Weights of a small transformer language model.
Size: 16 layers, width 448, 7 heads of 64 (1 for keys and values), MLP 1216 SwiGLU, vocabulary 4096, 37.2M parameters.
Architecture: RMSNorm before each block, rotary positions, no biases in attention or MLP, untied embeddings, normalized queries and keys, capped logits.
Training: a variant of Adam for these matrices, 557M tokens, 5374 steps.
MLP neurons of a small language model. Each row is named by its layer, matrix (gate and up: input weights; down: output weights) and neuron, and shows model dimensions 112-207. Each number is 128 + 32 x the weight over its row's rms, rounded and kept within 0 to 255. Numbers have three digits each. A neuron's up and down rows have the sign that makes its largest values positive.
After each neuron's rows, "fires in" lists the words (lower case) most often at its 100 highest values on Wikipedia text that the model never trained on; "fires on" lists the tokens most often at its 100 highest values on Wikipedia text that the model never trained on.

L11.gate889:110104164135091194149113114142084089151117144114151100107064124128086113151090157062152135132165144059136113119115112154174108152128156095089077171131071139136106138144115153097112125096047155133059104114082102124098085185144072082156139190136103143151155157124093105144104121137142136134
L11.up889:146084138141084131156089070042146142054108126093121148124131160071113150127149125127100100199153126183145158129131096118126146137135163119108107125161130171099165133095082050113143101077158152130108085098065150118084146128129116117073139124157082098140164131103129112177120139142122105106
L11.down889:132106147171163138129074126155205119075107118105128127112081111187106099113071151121127056140083116114158130104104105072142114127175146112149082108095149126157111159158137114125162176139110154141089129151189145182152088137105174148110112110062089174155090106153158141133141108193089148126
fires in: "his", "s", "in", "its", "her", "later"
fires on: " his", "'s", " in", " its", " her", "ater"

L11.gate727:115103107112150124190164140107137093119116137147176155150136100157146138167114183116166129152094094118107116097151134155122123130101140118138126094131119191135150120180142123111117096145114126144112142103106143141154186135133150085136089142185090148136150123177097082096137120089091161108
L11.up727:064164201166111126087167152167158091120067129087117181111061059096167146104110151107116105078210150095115144150153108190126133142191154042050113163147126110140104173107143140156061114112109123118042143070127105146123095140157153194137184150173191095117108130135087226144097097157166122140
L11.down727:128151208123113124123120094168134109103136130112124135058171092141073097115118122130112108180100148147136147078188189158168075146112146134087133145085167137166122114150136151102150119125146134138066094072130106159138155111124109082123137131065107136126195153054138157121103165103096118148
fires in: "in", "ca", "during", "of", "by"
fires on: " in", "a.", " of", " during", "In"

L11.gate258:126072151149114107123095087144152113143148149052096104160040087130141092113148099074157144127175034134146112115128128148147106116152111112174083119112132069097136151078091141103115083113141171184171091088078125154095059046170149145200114161123031129155198126163121113133124122137149148103
L11.up258:116091170203153074117151162136132176120140171076113138100115090143112105129189140154155132096101118175078147125141121137085148105155048079136123139125103121132124119154137168121159130099123160118130090156123165150106062070184135111104122141150081151098123092156163113137122138186176144181
L11.down258:130086131119096122082148096112105144158091116155147074128081071124117093108120112094116129159207120140048168124081140126115141087147094103177131110133112151101172206096102122079123124140077125145149135149156112117126135145151162106168135166168102139118103134139155120139118101147205130061
fires in: "in", "as", "is", "was", "became", "become"
fires on: " in", " as", " is", " was", " became", " become"

L7.gate637:098068141147140110063157097071151080105088146134131126148086219164127127152096092153097186205132086154127146193111081183099130105123205062134128136146165115180108116110193103172146111149144115071146086089177093141174127120192177119139134124137134182125093125115158153109142174164134125158
L7.up637:179097171145140128173124167094184157187111141140160105201136148084101113098139144117146141138122129116147046156120151108105156079113089187126107087125139151133097124170073169126136063155063152105117051167142119133150155081139132117203105117145175139190180103126127109180112151099168181107
L7.down637:093151087099179192091118180140139148118137150135056084111102105127138117174153125158081165155142145101165149112124125130173117098174079158153157127094131222128149084131160067082130107162144112091120086163131137168154089072090157144166144148149102167107137163110132162127152131120074081059
fires in: "of", "for", "in", "ohio", "buffalo"
fires on: " of", " for", " in", "io", "o", "in"

L8.gate782:151110150111179127080129198086124096079172172153116093105089123084132140163117136138158108162102116074167089140107098138090183063133126105173127108079081133133120208115174108099136124109085117124129130138084079125127099090119151083121140091154126174144129171132146096154153096132103111135
L8.up782:107144129154132131189141130104113091090102132163154138178105111157099106113136115128104163127143094119162098117123140154119139085165114136162137060171123150163147124114140087122064089116111148117151133127100089114142116148116152169117118089144186125177130119101148111081113138106106144133
L8.down782:097085064119135112100090135149165129126182100151097098147156077072133124136152107113192120084141145118131101076078088126133166118158100091097139131061148129081184111136143098125180106147044126108110100111176080123137171153123131122130137121118134152086125170141168141164124133124159168107
fires in: "for", "of", "and", "mediterranean"
fires on: " for", " of", " and", "ran"

L8.gate518:117092104106057125126131152068073107134077109141103159173136134090140153144135156167114117133156130109085089138117126173096110180140162114129154115146113094162060134158188101077145104137119139200151168113131176143081148078052121152151076106166106122149123113065120146096167131143138108075
L8.up518:174133129163153171135114178123177141162180174189147085134121155126134152135142169122125070105108144131144149142135062124131178129140145206168109102099159087144143100119091125094135081170114120128100118122132081104095131104147093116126090144149132146103111148169103109117146099127143148143
L8.down518:122107140197111127130143133194144112104126043079092131155122079136052168123177106151185140161116166107082147132120120113148148110138165088127085130104113124083196106181182106120130142098115128122148121158197128152104106140119140164127087114117146145143206166153123127083170078125070078189
fires in: "his", "my", "it", "its", "lack", "ethnic"
fires on: " his", " it", " My", "y", "n", "ack"

L8.gate97:091122123078150111107178157119083103101121121112147080190117152121170077122094131127153148155109145188069142119120118149107134118141091124161139182167170138061151128161169122190103145168113077168112088112116127122114143098056148104101166161113162114103173174157127064160131213102136145120
L8.up97:133133160119090156144160110197110155077161126106084145134126085103113135167165111108107114134132100129145072144174098112133181110150139079080113155102111118087111164149116099088053114119158154111082084142084159116160191109135106141114138139120095167206130156088100108133092172068089138147
L8.down97:102168172102109116197202123111112145157170187109119085156098143113078152167154121120099096155136112171121136148137195092128137137130168102112080100072108117049132150133110081102103143121142112147044122100144136161105175102138194151151156122155095143138158172083110090150124147110107125169
fires in: "in", "of", "for", "miller", "from", "on"
fires on: " of", " in", "al", "re", "ill"

L8.gate709:101116177192143114156132149160103119139158101065120114170099090166128127096135155130125133142150135170104161109062139087121146124127150127154107081205138150125123167109105133094135108129144104137122086093176119112103129166149088143150133097093166125145169116111123187187164125161166106140
L8.up709:115153123097121076097069108140198128110112127126109098067113137159147069123138143133151121132148111094103109190109089080152098187120142128127157130121066105128114138141145138136074151170121127151091105197157114073166102171145149124160091082130175104182141079071162188100134082116191114141
L8.down709:081122175097209108115103124157154141150198102073159146140119132108114132095172110129127097138135164115170138099123149140157141166192099118049109058100183104101137196099127148133059089156098141130098113204121104097208135125126111159142153103067104143132117107089165112090161072130083126148
fires in: "to", "after", "following", "despite", "by", "of"
fires on: " to", " after", "pite", " by", " of"

L6.gate1050:072136115114160132092161146101161109099118054085110085152127107105103110096092136109153138111127146133186129088122054120102125102129159132131169118101134167160096131090087143135153103078080145087141086181091160186169129155128096117147170114147109104105132176082128119129126100136154106141
L6.up1050:159113157158147109137132151094111106112205104077154155121150078123115106177112114141140083113165117099206105162151079089154095115148173074125135110107133186148110178097097173100064089123144087167072146068163089120125145177153097119122111190174089088169138168133120157139141119122154131143
L6.down1050:108126113090109134073170078117103136161163107155163149122083124165157125116124189109061103085142121063105116083179121130140101152241096129169128129115173082172083093122123095157100156108111135164135105119148163139177157138127136151114102139129137125160087096170082181102153094146089198083
fires in: "and", "as"
fires on: " and", " as"

L11.gate789:158164109140129121184131152153105061125143139062099150110098118150185101113138158145135118140078106137099145186065132112159156144118117170176117098112103138133157148136091219143111103166162146093124104128119164134143157080119080134150163124122149088130106174145152110146109133097149173123
L11.up789:158070072175114168091080168120108132067118140093114106143099131114106132102068124165145101207115143202140134103161148162152037110131086030102078132110118126131124077122119098198074148129138120161103140116077119105112101097155131152192086154186105162137171131141143169105100135143164115111
L11.down789:160143111140074171069170064113133144113158115073095176084124070159208163102124125107116173153124125121095127136133144131144132134168082111175134167137092102117089162176084170099184108153081174127063132128111116153115092108160181100143126133102089109182116124138085149113037098108085132152
fires in: "as", "to", "became", "included", "from"
fires on: " as", " to", " became", " included", " from", "ed"

L7.gate241:121101142143107086157095120122155098117140155139123126122116151111132156120118127138154090150129084155106163115110083142132126170138212089141105127156120105134114148156103067173132134134112135116168102123095115149101176104070152102134074110154098175187111179168188095070047146122030083153
L7.up241:128085140135132131116113116139188090067062162122033169138146148140091180181121114088124110104130106140141063124122128106176140108087148089121095143129097120158178146101135082114125157077125133136190142149111107137156137132105140146210108122115128137155191157112099195141140110141118149150
L7.down241:146090114204058115168142127145165084076123155131109181087125110211089173114130092066140126150116079131143179191083109042159120120126131090142117124163101185099137109142130134113111110159101134153141172152139130195106160143143115186083114149135136168104135196167145120144154135134156102119
fires in: "began", "continuing", "continued", "completed", "starts", "done"
fires on: "ing", " began", " continued", "u", "one", " completed"

L8.gate1200:117114137088131133113171072166164111140063106094091105089060119150133098191050160159138102137124100131171110110157127141165124077139117085060106103143122149113165124147176127188163145181107090147141174082058149110203159145053088087162087127143149169134193129138088136047123159154121171157
L8.up1200:112155176090062127135100150156123106106150163107144153101140184133119151127141160090136163165074160110045123088099087112082071115119086106159117133091114097202087161098121162123114107137117158097086154168087080162135096145157198120112136200179118149117139091153121062118085152109076119156
L8.down1200:140110126144130088101115071162135144083135114079142079087085137144108087163102067079139146114111128178113064117178128159108072107165086096152074106124064166083097127135140186122192159188091178104134078122080112136162170120092096204137158090145143130118145121082086121072160104124099134181
fires in: "a", "the", "former", "an", "assistant", "oldest"
fires on: " a", " the", " former", "ag"

L12.gate1068:147184120158171112160147148139147118078121195102132133065144112149133121117086157120163184085123092154098088203120131144157117144165034081114060089139041102119118166102104176091101111120069111120120150146078182137119114157167151117128110163168160191121210148147182081105132124129125191180
L12.up1068:177107155116104133143142127099146189135129083136107091145124123121115096125145120123127144122114114096093179139140089099112103104123138144136115078139147094127133109166155171129096168098114148097139133165086133123096148107100197138139118095148161067148099065150070180138164144103147111158
L12.down1068:141102113079094114105102071168152119148079149122182171106089125115141174131154181120115192161116153109042120077129129131138156129119133164078160125188141186187050171096143125144152189161121144107101077152141223102158124168117111127133128103100154134108100080144101164157089134101165182088
fires in: "as", "a", "of", "obtained"
fires on: " as", " As", "ained", " a", " of"

L12.gate230:118131093134166047072118142137114069102165086115074155119152115166194130103152137104112128148105134140168100054155131122119150208130074139099148134149111111130146203133148161188163135082117084140138115128116150161124122109107175101126117150153124123099136196139164106079113099160109121116
L12.up230:112116104159154134062137098178117166139122057125186121081153107144133131135164165119127097141168102117171104123147087137136145159124078174118110071161124123096153139142095104128147099158159072160035100136145086069081135135125090206131100138111130186146115119125085154122027142130080160209
L12.down230:116104113145166119154097132091155177126139139094127119165154111184134120070068156117005151133162138105134139090148097138118072092164108141164186128167101127100120118120086101161097078121163124097183130132121117141119116143112133107111117106091096124118122151129099149088182051078092066125
fires in: "which", "as", "was", "did", "that", "would"
fires on: " which", " as", " was", " did", " that", " would"

L11.gate165:111185159140150063185156175082094121094118132161161116176115178168091100096139122114160107146134101138081156131127087131099184152080078107145104111175107139096124115157151135116167133100151178113130205100154127161157154145120129104178126140127121079155105165111125073092108144136130082125
L11.up165:092127077120184131132138120117167123166105122119125147110112119142119151074135142094103198207143169172124127072118091146216156087110094145141197164121151168176114152180128110175120081165150155139159143103134080137123177104132151131093097186101141105150154084102129128104080164127109143156
L11.down165:138124108197164170098151052104210097108113069104111073102129138139155146136133127082104062166109173099130107100124085072180143163154163122132113124096132122097113149080066117135144106132131137158109141140152151134174083112114151053138103204113161070100088136124093135155150191163144091154
fires in: "the"
fires on: " the", "r"

L11.gate1197:087134125167093139127178121182164185130111137117105059119099126099098148186074155091132123089152072141046122128135064108077112160118103130130172227135138157140115185146120151132134072115105141108125150081154147126124148148127112184190127136154141202088104138153102115136149104107135110134
L11.up1197:143112176171170163127118097162148164101167141138135097106083127116096138071099127133116093149131113091178109153125079140147178155145191073081109121092123184096127131077156134143121152138119112137092098144126121151128088129154132114173095141079087189194164109209145153186091155125112141120
L11.down1197:092121154176101112101126121104135143156069106092136115087118119082160154068161135117154081096140173105220139143143132076100132159147141100105099116144153130136124154156141189054125098118088139092126125087176081108211190105204123163131120102124099118182100116163139164104134161149115098142
fires in: "and", "to", "in"
fires on: " to", " and", " in", "arg"

L11.gate457:097154095128080137150136098167115124085120092067101156140167156136138163148118092102194141161082157082076094188117051103093115155086123118154148176117105162165131136105139058144180156102134073155135092153131110080146154149108123162099156139133061184139156143136121182101133102081135128149
L11.up457:161076143137133102127133138182113103131150087105120075116139150106080155176044084120140085153106071146087148087130116155149135156154183162109104173122147139158120182127151124125092116172119107120094132097097104099147117108108159102122117119133186114131104195049087138185049085104105081183
L11.down457:111180166113123157107136139146074108088120121183139108125142158189126138165147130072127133131155091114095188070047134109113075158145089105127146165149142181123094105125160152150087154121088118102128156103116129088076143095106079133140122101113112113112128114051112142189107130141105134122
fires in: "after", "when", "later", "where", "which"
fires on: " after", " when", " where", " later", " which", " on"

L7.gate766:126144146115054090120124149100141125119107163099183112186135106139090102086129119137144182118093117129099065150120106158126127117108179071090147076132112108159122172133096148112124116173096057184157102127083148144164115082145118127104082143147119149188122138147108132098125152084172162098
L7.up766:111130158152118149125148148109093108090099099119110105113123177140189106132127135129149161145133043158096080121098167146099153113118113075083118107156115190138126125072126104115135123148117170133103127091109103172157159154168150151147116186105164156136099161109137148103152179124088133108
L7.down766:094086148142126055072120170107178102065138160078148123136129148136132138136132146153131097119144057120171095130096136131142147127144174115046113059144121182178153143110146118096129095155095150126120077070123079107157149174112138146048102106081112181140114109128149155162101111113116122103
fires in: "of", "in", "s"
fires on: " of", " in", "uro", "'s", "ied"

L11.gate700:110126091154097152104148123136150114125147110097228059131073104118153120161146135124148122140145116135110117125123082183138179191131157142116127127157097200160100080160128106153178126099102135247054141150160096079129150100166121102169120174108113126121141111061100142135144120173161175115
L11.up700:116115105121137108117095122157120140118153153101075149120106168128072116090146116118120151023132091113185124086120133105105106118142165151082071099127098119108096139141119151119110075106077068167033055097224163153104108172170128186168108077106215107139151142107132124101164065178131152140
L11.down700:174156105149072106174097166087120161124160126111085137179077154093099170103096090130075112096108156143108101152139074167161133134167111135119168125100100097125063127151154143155151103131102152105128132127059064100107120162124174115143105155093149122104161222108092132107139112141118102124
fires in: "and", "his", "website", "the", "unlike"
fires on: " and", " his", " Website:", " the", "ike"

L7.gate1190:190114114067135106098104140151174104096110097141121060151092137094145150123124142120182119110086164177096103118167097129096148077159159072114125109092141156080098145161112082135113146198100180161145102118128140109185097085096155124120128149152191157116098168098194159088100104141143138151
L7.up1190:089170135183077077118146114146081117093134100113147147095166107143144092159137143050128159206146132089145118151142171138129139117140158153164168097138115142156118121063205112073133145182122142107155164087163166154117129177170163103133161177128081095116112177124166095177145051155062177143
L7.down1190:117133083168101082130115143124212113128137124127110164119082132160126135138118171174094162150129086100133131127166128151096143100158163075093131109125170190135129131150159073130094086157143120119155157128132107093159130148135092159068122168112114113075163170240145145153191112153147132102
fires in: "of", "for", "in", "to", "with", "on"
fires on: " of", " for", " in", " to", " with", " on"

L8.gate989:147133139098167127143097120103098113099079142153186111136096183147192136097110111108117161136081149134117101124124094112182122119121114111109086103077100106077151123074132137160122128146156111153165156124138129102061171062168153148160135128128081097120136160123132104074096175143206114175
L8.up989:116110126173111103180139160122195115195112162120100056180115090131146129213111090152153062114098120145078127104166152122187085129110162096102114143083130165156103138173074130112103163172122156155124138149088148113097126088103111122144192153114122137141118108176150130101090100126164166131
L8.down989:110117124146120122127092073110094117131199134133114083184106090150110123102112203200154104134136192133146089165110147140128122173129130156066110140176167144157101155066080184163155182137125096113158099134114144143108116152108149126194161034152063114152184136126152175101164119102102148100
fires in: "noddy", "none", "such", "descent", "jalisco", "ridge"
fires on: "al", "id", "od", "one", " such", "ent"

L11.gate908:124171122172123090198119122153079129103083127095082135124104134053105087143092128131158105215157094177114086203157071113143127128134094109119114063134123164142072164103113130112127122123144090099083105131143158130102132110123123105162084138135119131141140153153157163189152155098145102140
L11.up908:065118128139144058152118154080106090139108156159185134079066106054136176085105078102132072159145182122128103121169115105115127123157157148151092122174102085133112163145138194139137143095118150111116074177132103102129105160144188089192155190073191155180138164154130119149147135151119166117
L11.down908:156148087141084121149161155156158096106119152119105095100117144121138102156095111135096114141120140108190150139255142126108156123147130094112096093061160095146114116099109118102040150150158155102147127166167111117121181135066158148112115136139102152167089160156166124106117112117103079135
fires in: "of", "after", "for", "during", "at"
fires on: " of", " after", " for", " during", " at"

L12.gate1170:126151122116174148121116063131134149220122134129134100068082201131167142134130125161159171170118121140139146088110072105131100209132132100122124115170081113173121117175092149120099095062106165086084131129109136070137141151104084117139084144090126144122107187151105115114115151134172140114
L12.up1170:123119074089095124139165149031156128077146082100111114143173127078115119153135072104127134151101131104161152124093097130120135136173077050170072110152149169140110101158141099077089116140138126103148181146090151106109154170116142119100140151150171124163181155103050151154105121187148233136
L12.down1170:141140146156136119131120213065174117049144079089120110078139131141171139163111240084075160155097112077097170169128190075176142143180117124145097139096145121057085153110153094051124103081146156116088128116198144049126188126127130113127147156081101139138114152132145163196175120146112130132
fires in: "the", "s", "v"
fires on: " the", "'s", " v"

L8.gate167:136148145154160129145123126079174128146128076076136093120152132129133090149087196085159107193192129114136096114081144109087072144126074098114147100134090108159147136094124155140156133108097166134176092170133147105175122122118112120144092126151115153078125170125101085110135112086115105093
L8.up167:105137180115171178117171084105132134122209082105098119178159089101115091173149158075142096135111106078108081077135175114108116162138080126158101082152151093180126150114114164100149160140130166091172142118186105144192161191116107129157093086164175116127097107113151142139146118054112100116
L8.down167:075108137078173167164146145063088209099157115122178139124082084187122052185160145115062127119104097120158153074102162181117134149220130170141135103200133133131029091147158127118087183111082092049161102119142094140134141180104152140123084118176146149132094126129127091140148000104022154120
fires in: "and", "but", "although"
fires on: " and", " but", " although"

L11.gate967:133142134169149143112119095094150096138086109079120120128094151126149112140119124114115155155082188164123171185115083174204076069139085090187104153133048123103151120096090188160173132138140116201075083099105216126148134095093121057123108203081122135148133127082173182141105109154159134168
L11.up967:111206168134119163106120153088159137102132064164111152111159171095074167141119118175140066175153121127102115185134082154122158064123110138109166099144162118141129130132084103068134108097076147144160151171147088118083167130098171170143139122150143070097164080176078119114075148185138086105
L11.down967:171129191123089105154106116148144129171151123174150170114107075185158131042136145084199110109114142044153164174083175116154107160138086097153128152165110175175098129133089179129159126165055137108129113171096118183129097091081141165194122151164143155137104171122122115100075065154135110091
fires in: "as", "became", "of", "it", "become"
fires on: " as", " became", " of", " it", " become"

L11.gate111:118097136118105063151119121116168106168110092124121129140115127109081098102130159119142084080157142111104152107106110136118061171111142123122066154116122098139155189166142085131084100117093071150146155083142189092163181163122124130135135090116081129132123171148136069108153156121058085169
L11.up111:114116141076143144191101131118123158171094122201155131151092157151116151132096075115136134077129162121117123142166103152119106189200119182171130105096150131162081121198103135118098107107043170205082136175116175127116127109098093145136122135127171122108164130179130081178111092225102144111
L11.down111:117154075161131142119134156127066182108177176119130125074122128109131126186136167125146229126161096157086119125163092143170169079115183145106137117163125168104156121098133147184200156193150093095165134101129058128117113119159115139133083159133093124116126130115114194134144090204130164094
fires in: "the", "his", "a", "its"
fires on: " the", " his", " a", "ing", " its"

L11.gate1045:113188169136132105127145175047089122109114083087098083164119117178144166159068144097146144146116091091097045114142138168102087172122142092157125082121119130183126133077095153104121078094075157199121140151095145105144056110093084134166107098179098116164121106086115127137161106112168079154
L11.up1045:149147168123167082072127157082123074126093130139107077148177092119128077162182129129078152131126141183158141055137190181156127133144102135170108179094094111144089129082055079136118107110137127156117159142139082124082140145140112139084142123146097129108100096080087115177155109124139116125
L11.down1045:113198151121161129105119135084104142112154160092147118139136120129114097171147141107000173138085094127150148131145120169118094114160135148103144087143115133130089104121111157115123126121069152115120092120112086126159122150095154111131100126189139104140104101091152118114151019144086139131
fires in: "have", "had", "has", "be", "and", "having"
fires on: " have", " had", " has", " be", " and", " being"

L5.gate583:119142125154059098118113078163178054142156173114058173169115091122146155153169123085148114101110150153097126158155180093188142132138152173129098102115116164101119183131102130163149117080089150163076064101159148102144104158099146168146130132150113116170168110130161150124081184105086108115
L5.up583:145127144118126094087121047150101082162159103142091165131141061048138138069143121100133082079134115156112139172126207094133104103135200125125127117115033127100148160131113127143138134155120160099138128058173152095135151174137125137098095037066134127128195112100128170072122196097118102119
L5.down583:101133098165214134145112074124059143129104140125154089126138110102176122159122153092142097127158116109133176105130150070117126181202070135100149051095139156074101161093083162123105139118092119121115109178124134116150128193106140097183064090136147162139136168098151111158099059144099123114
fires in: "after", "during", "of", "before", "to"
fires on: " after", " during", " After", " of", "er"

L5.gate79:117102099169136165116165116113171142122166141127121138157099170101137168161123121093127118080159067062153091107142160131140098132104091154174122153130155103170141139084110140157151151102089120138191081148155164143168140070077163147084127104125166132143148079109139084063135138103109106124
L5.up79:065135099121104119143118089134118073135144152126126068138125128122130127154129114101141137094148159099139071113134160125106151052109160160183088146134132143170120156147123147097131149113097131119139156015099114110073142105165161092127111106113098157112155195134116116065073157097155131134
L5.down79:192125143114099087206096094181118139115121149093139098139121125111154157215190126065069137136153112107149106100095121212124147126143113179141158103172153155135080142138152166187101105082061134167142127087082150126151100087105171169100119092161120144137105190106164097118092054055114119139
fires in: "when", "where", "while", "which"
fires on: " when", " where", " while", " which", "st"

L8.gate1123:114161083121143132133135087214089129191125104118102147071144150124065120137148101127134122168150081132102078203126134145141180153138089118158091104168145105139117102117154132162179153145137149114130164178107149129163123137122094066178111169105116123154178153099135255131124114132168144145
L8.up1123:130177140182104180110162170157135144107099206079128124128090179106157144170152166146144116097145137097131103152118100106103086154128173084136102109172089126167097154142147101137112114108122197126086133073151101111098172148096139161103121086134165182111169177165090152134148176161119123090
L8.down1123:089169123124146102114136151132096110165113167152115170057172144102121074135082149115117164116127090170143096149103146141152133125080096133123201125176210040117098133126158114163103130102086123034157123148074164080077094148093131102147106151134073162103156089108159212107180192198119159109
fires in: "the", "of", "their", "in", "his"
fires on: " the", " of", " their", " in", " his"

L11.gate534:146151152170177143201089138181131147104124144122147038171084147150103112135117154056125177137170148126120116090108224124217140115113141111182100077164106165154154197108103148102112135121105175123126119152103115099143135116113115081119147125110115114144142139118141097097119118138153140092
L11.up534:095149133092170149133145113114123094068130175120132133099090147124161140192123126152140108107180112198140044142124102146089208100157121107172119151098150095105101213150153121161175166131129187145167090154093135174142096129102155130173104143069173117145152135117115196119116098121101136157
L11.down534:091134069193139161152131149089161092141121117126150126113091197124144124133120129135068116154159097109124095161155179102166206144074183104171164108126106089083121154137121086130156148147145105123136126140059170185159116137073117074106134113093154130072084183140157080115134081110123122134
fires in: "to", "the", "be", "announced"
fires on: " to", " the", " be", " announced", "c"

L12.gate1097:136138134120110133113079153131171131139157065105164148103117104094125121112097117090151132225174127095117087118096141121139168118141127164114098149155139156165135125106166152159164139155124104089061125145143169110106143074166106148109087143128167142105150161147155141130178076115160094122
L12.up1097:130100178065147151107128170108150133090160112125109148096102190174153153109129110085148147174127115140122109143150137138072121147133148159142106132166120129086084108126100152199146085088113090163157093173111143130119134134169118140129092160089176161157141148114097141140129128184191066112
L12.down1097:097137109085137115154090138109132140097126104154138140122117091142158125116098120158155164162151180102117142162092124142168121128144096147195134127055093149061102160165127136216168134062126098108153136138074114195071124154093169115129069146112152113109103066172140148194107119122134072117
fires in: "on", "the", "and", "located", "from", "to"
fires on: " on", " the", " and", " located", " from", " to"

L11.gate87:090110097142142123181141114123156064125140122120135132188132133048112157054072073112157114115122113102123124158159123130140155123104125161098128114136151119122163109080085217101130107098098171163081155077037130121172051079126104093150145169102089113131123173115100163080108123169159140169
L11.up87:098076076108171203053121107122124096086088099166105109156155113105128159083145118159138095132171161044109135155117121120094147105120119214070094121119118099133104123137113132214093143092129132143119126159095113151162164092116073121080130117118101168177119134100144142095108115165118122103
L11.down87:162104129121189146092137098091133099086126106109177098150164102169072133137106149112051075127111107062149152163100140118163137215187133146149159155097152100137133109109156135118157159149120105127123095152138132097090114103087039168111114147113137123183098134115114158151145170126083096139
fires in: "his", "party", "candidate", "ethnic", "its"
fires on: " Party", " his", " Candidate", "ic", " its"

L11.gate1186:141114169134105072220105142102191075098106136197131126132083137144109128127128171141154188157103168084141115120082117120146067082154139132193104088130118093124116153129075166153115164104100159203095148104136200099143128082182160048148134094136115104100179159102170109086104113147116151091
L11.up1186:095159148146183138186141128109123121157157143139144155180137120142153140140114158050161076129137184103169139113205126163156183161132163105112121153101130143123144132125138117110110043159069145164129039157130104099088130174130147103189098124211131119132101143129067099122092108116120195167
L11.down1186:129142132131096127157147108125111085094133154111051157121128188208128160089123159143100179178150110120099128170109107110194131090116096127121169123139089058216172134126126104148159093132125129153070098119120163130139115126134161139128155123105099163114142094108105169163135115111111137198
fires in: "as", "became", "a", "the"
fires on: " as", " became", " a", " the"

L12.gate53:099222177184124063115122132157146148075112148087156123149123158143172095109115123138156106123098152154149121134116113125149165164084130137099115117168139159146197119098116161143121112137115143177110133181113173156157117113089092119113110134167095186169099108111105154148164151083099180170
L12.up53:087091101139141084139060166066172083122068122117086133128147135168096106102143118094137155107168165124104198150142156130105168082117129101174058102110142127097108182117056168084141146152138148168145134169123156189148130094145145113125170122088113117108141130149125097119173108125106125129
L12.down53:146130176124113097188092141148175096088120059108152140171160129169131147079157117115077149189174185108141140103138110165138086114129111146178130149098117185066141129152169132107111176112157161069160092075127114172142187160148161038117162083108143106145148130156153151147124093174108151088
fires in: "his", "was", "a", "s", "ability"
fires on: " his", " was", " a", "'s", " ab", "c"

L7.gate587:136157160186109078188131094112108110096098189119078135139119170156128126137118102082149073172193151155098119135157116125168122117086155084125120151091148111148156129132103139138171113190060201188086109122080093122218150169134122098117077101146131116171192120110118124108133146129104119185
L7.up587:084157097184118117145059137124139076091069149155087133139139065129104148113142106156128105158162142114120128126153148134130111153066106088102167164117112113083113175135022174060089134085124151180145100102151082094162143165105118157063100098086169147126180138139110189130112136125090158145
L7.down587:134142093155124076152066108132093064137110161109111126126102096101172146131144119142130149140111142086145104057106102160075075177168141102093116112143069115134106172100104150071115122115109186109177100143164153159126094134094145142095110144090151120098098142178133188125151157167051144153
fires in: "was", "s", "is", "thompson"
fires on: " was", "'s", " is", "son"